Weights of a small transformer language model.
Architecture: tied embeddings, normalized queries and keys.
MLP neurons of a small language model. Each row is named by its layer, matrix (up: input weights) and neuron, and shows model dimensions 0-95. Each number is 500 + 40 x the weight over its row's rms, rounded and kept within 0 to 999. Numbers have three digits each.
After each neuron's rows is what it responds to, as a language model described it from the Wikipedia text at the highest values.

L4.up475:388486519485452465491501564481547464535506500530438493507512486501456474537470541555495503483529542539534505477500535520487460486546484482515575450445469475522471476574460531564503465505493405509557528567515478438507513502586515538499470571505492504524468405512490507432532368446494504490
Predictable mid-word and year fragments

L7.up378:533472486560531478540491517518434504506515437453542481487496519485463548476559534551563476610542512497482466496579439489492480494460467498524545557488520484597461532472479526474542601458486454525539522518494491439523441528462551516494497554518457502474474575541506453483527522481500443484
Word-initial Latinate prefixes

L4.up340:534504457456450531519494517450468549512542584525447512496477509524547552466457445518517457494558455484572483562521494465534556523461433418568445529500466540519502525532448440479546509476512493523473477511511518506480542502546504551525394496507475551473497470443498510485551474498490465472
Item and clause separators

L7.up169:502510520521463461523489511505530506445503556494472432445475495556485503497469405588519428477495475458496510461552490548501471578471491510512499491535536515488514512506597507493512455495431524534467463533445526402461490538487503516499571589504456562479392542473526482493558433449468486528
Year digits in dates

L4.up12:452492446469490505431500491511424437522504458535431440506562495514475516499526485534541532469520532552483473508539543449458444512512447514476478549478524507523457441529488464500508536448531484515460550471510504530455472498540464591484515537531454433525503518455552449427453488447502492501
Sports stats and results

L9.up982:405551435496509487475482530508494529490501579452500505540538514516496513574439450516488450521484538502575526432494469569491462507396480477475536433481522415502521519490447415545567550486507449468523498503533425475512560587545521540460449556525428555489536543487482493473503481398482485524
Mid-word pieces in lists

L4.up621:518449482539535399539489483493444468338517517472545448489564515487499557488500468529489489506530525490510493469487446453507518461492495467541520545485520504577494428534534509456471534456438497509403410543477476511487487526497555525535469538545466585501480489494517444519512505424534432488
Word-initial subword fragments

L9.up1005:508541441447514499441568527451493535470489482479482536492508518503479490514452472536497524490570468510454466467514470458451514482517502482469477463511446477526514501517532508585493489499458470461476480509520496493488507530442511483471475431535434514588411477414477523482494519467481460502
Mid-word pieces after short prefixes

L9.up757:509453537506542520542525472421507416520497515506554449508542537526517504491529477498539490561528563429520506550538464420495485482504465507505542544464464491485439480510513532515489510500519466516539465453478492563465466541507518497470518426490403538482460542507483481416523580457491507444
Latinate verb prefixes

L4.up404:479455510517515518528467497416504460484567464550481484490542506521500479474548465449528489477454445491505471480478505441594501451491526471529528563552503484527461503401495510480549488425464535555545477540500498480495499524500531526493392529530560554528486503453534416492533518479483467430
Token after lone letter

L7.up969:447615445489487521426518519541407542536489531495477449521537508468468488539523489400501410546472550458580458538481512498437542471462498487483475571472410519555535495490437493445484502521451516519517500510542531443499505511439517559512532475481462544519424571411489491485488446531567501492
Mid-word fragments, table cells

L7.up21:523480507535550468521601502459530495428517416427431475431518542455570546526522506409471529550611466470495481537548496580497495510395454543489499504435475567552542452525472481498514524549509437505426490546515513435521560486524516543512500566477473534435499434439583436468566498557507478494
Clause-boundary function words

L4.up814:375455500540511543507462500502467525532560465486542522536457483464492523442562553475555449558459458463464521439472486498490421546508538441522538551523499505514444491548548587491566476409481468536524508527531505524509404475583487515445443569537562561532471508518481449430512395507451455434
Heading newlines; mid-word fragments

L7.up562:403446463529544449560597473399482535453441553479508487486471464540495492437561474516514523478464486435554470517450445592448459454454536431466470513430510481526502532563475452517488491479396468547569530483507519532565530541549532504484540537501419518545422482501542504519520501500502530529
Inside titles and names

L4.up1007:536441542487549543478489436509469492431490461525453473486523527497454534496534539433459511597495499502498513516553470466464520468451549512512537567471508574537449491482473492461478480473420528560536494541426466435608414514506511500569491549541469581527422584512514515500490475542492496520
Incomplete word fragments

L4.up503:503426477444552506492491507485487462499472523452407526427521528533501450474521520502465561478537513446596487498526509502480556488445550497486500569466516512564471489466519515507446501577506499535512528557502459525471556509529575479562507604504465476517477483462558425538526504471544507490
Word and phrasal-verb completion

L9.up348:484581483498596536470509539526486450502542462540468481530417473535478487541428506541529464455449514457523466445464517470491500496490535514538431536480487506482496448478515563483473451513487503414460501552441512432506483545489475521497458534476485491498508474557476468507531484489469409464
Year numbers in dates

L4.up438:458509458537426479458452463480474499452457524443522420443501542504516553487500501534493486546574483460480476487465521552465449465455543479495511506430517491576509511566516527538479526472500516490509495584478479451539394499460503479521532507493469525555472510433505530520479517494541519497
Foreign name word-endings

L7.up997:419509511491478599484476545526440536418501494486523537477423505511512493458558482542501476459538456506461487482515486428493512526480529519483508531463539496476456478535525515467575450432515510545482528500509474533475410530559483510521437498461451522525524467529490440511501488516577494455
Verb slot after modals

L4.up659:527510560494500486520568555458422448509575505487455476470469497476441436437530488520433491483443498507557502534527492519457472538472489536449476497552478498495552505471489484539482487535486475468496507528491440479517528550559482527519462555448488443451533442444500456495507421498434516506
Mid-word subword fragments

L9.up557:526447482525527491477520507462526466450472488549498535462470497530492489462512502564478505524538574481532509547543531536486561564407458491452510499442463461478446482573451433462540498477470487513512411563485555499493493522513513497468417535454487514550504549485563464462399510481543471456
Verb inflection endings

L9.up854:484460481518501521507524499528467541402525475525516447411526570394504532562498501483514517563509523454532550547512487450556513507460482495475586546441504515565436479466483485502558503547544505493399474515460537493597519545511582488557551546438483526454485495541438506456454537443584475492
Verb start after subject

L4.up77:548535499503596450567519515482499546557477484493454482488481516461506447439513485492528527488480471490467468499504481525468452464522506492483508524500495461475544517543496523505505542521434466499452510487587500443559512515529514539476388525478529522468519463492544496524589504447483481464
Noun-completing final subwords

L7.up242:509516450470574474421489487516486547493484522482524448487491499532488484502591420483519511531511552450574521472503442497463456516476493499490519532493457516442476541513539540503527484450552501512521487423511401481588492534510533478547521578484473505546523566523497498503474508471479494455
Mid-word name syllables

L7.up336:459506496511509428465556533484470513509406476475472459485513552439487548485528420491494555538471468506457491450551538579479474558484467440441472587489472568494497483544563491523522511527558486495492493510495484523511485530479523594406498501471451494458443467441524535469550560508488464493
Table cell starts

L9.up399:428496532509531449542583496486492571459490483526517552538527502515469424504472524444545459555523530431498539525605494514490493512504530469476502535437544503556472469480471498519519552541423481566501437521535522474562467516482511529491440595451499562480469462528510449493506533491536501505
Space before a noun

L7.up651:496421488526579534520495460469510513495425543473506522488549590431502515450504442510513514576531504477499546442577451533513499462494477492511559472467467506532504499438507534492535501498526507514509462495528465486484496558552575480433448573517468598496419524486494467525499542500548499418
Mid-word fragment continuation

L4.up561:503477425481482414510491599541462498470509486466495461418468468500507470515498388495478405509445562528486469419497499527445483479426420513456533539512474479511536527544573469445519487495485513502539521541498418400516585550557503495590502534509549493486450528445520532512515476513507469481
Mid-word vowel fragments

L7.up68:480478506521537455403442480490457496457519403508513488504542511418534530540534517464447472519573522503422508577473510482525462493480504438566547440534509584522533483461504490501501493519503543477440508539435508430560453479502505486566543532520534436509513480484476494431469508546511505497
Foreign name word-endings

L7.up301:525425447437459481515529520496507463478484524525457530447458578524512428525447477443549536498540454396529475561560442526497537466364498472485452515496508570493436523472492531509484485499525540526571461544480531526539475516510478543429447553496439505501532593494502432504534511437579564516
Mid-word verb suffixes

L9.up876:536522540459541505514543472523395519513440538464485531534491508439492399448533492510472453500485538454564513524532507487486461463480541497443482451463522475517486472565527433499488492427531481464535505457556488476515475561573510493519489508538457504478476501526509546453472507461547478431
Predictable continuation points

L4.up118:435527485495541526509519522433502493429518456521486445508484545473539483512494515530482472543499453459538463517483502545450484510453570410437471516512443457544473470476440507566437519517512454447501501479471497494582518613613539499533504491503499473523462439483526493511428496470511450537
Name and title openers

L9.up1019:503481521424514569456488640506473497488555478484448497480500474426493446484561505477511466484459562480562526460482486531500554493470475470516557514487497469553507496537477460503461511455504524530529542484551486588436504497508503575456491544511502483515452501482571485502576561421474484440
Table row first cell

L7.up337:524507528543517474499513520475541516442506561485540390529475566449544472559416509438502543455532476494568503499560514478536469467502509493572469486544495568438503495570518524510512492627506482467446502443503548463497477548542514532526439450491505487499523457479436455543475550395496515491
Institution or facility head nouns

L7.up618:509454520520529464532502536508429477484482502475362547490427485524497438476465500500472460525481498436562524506505419527474430509453537483465537506502508553547487526505562500483517512473510507546511497489498503496538538539565497445397420546589506490494493567503547445363492435439510508443
Mid-word fragments and "said"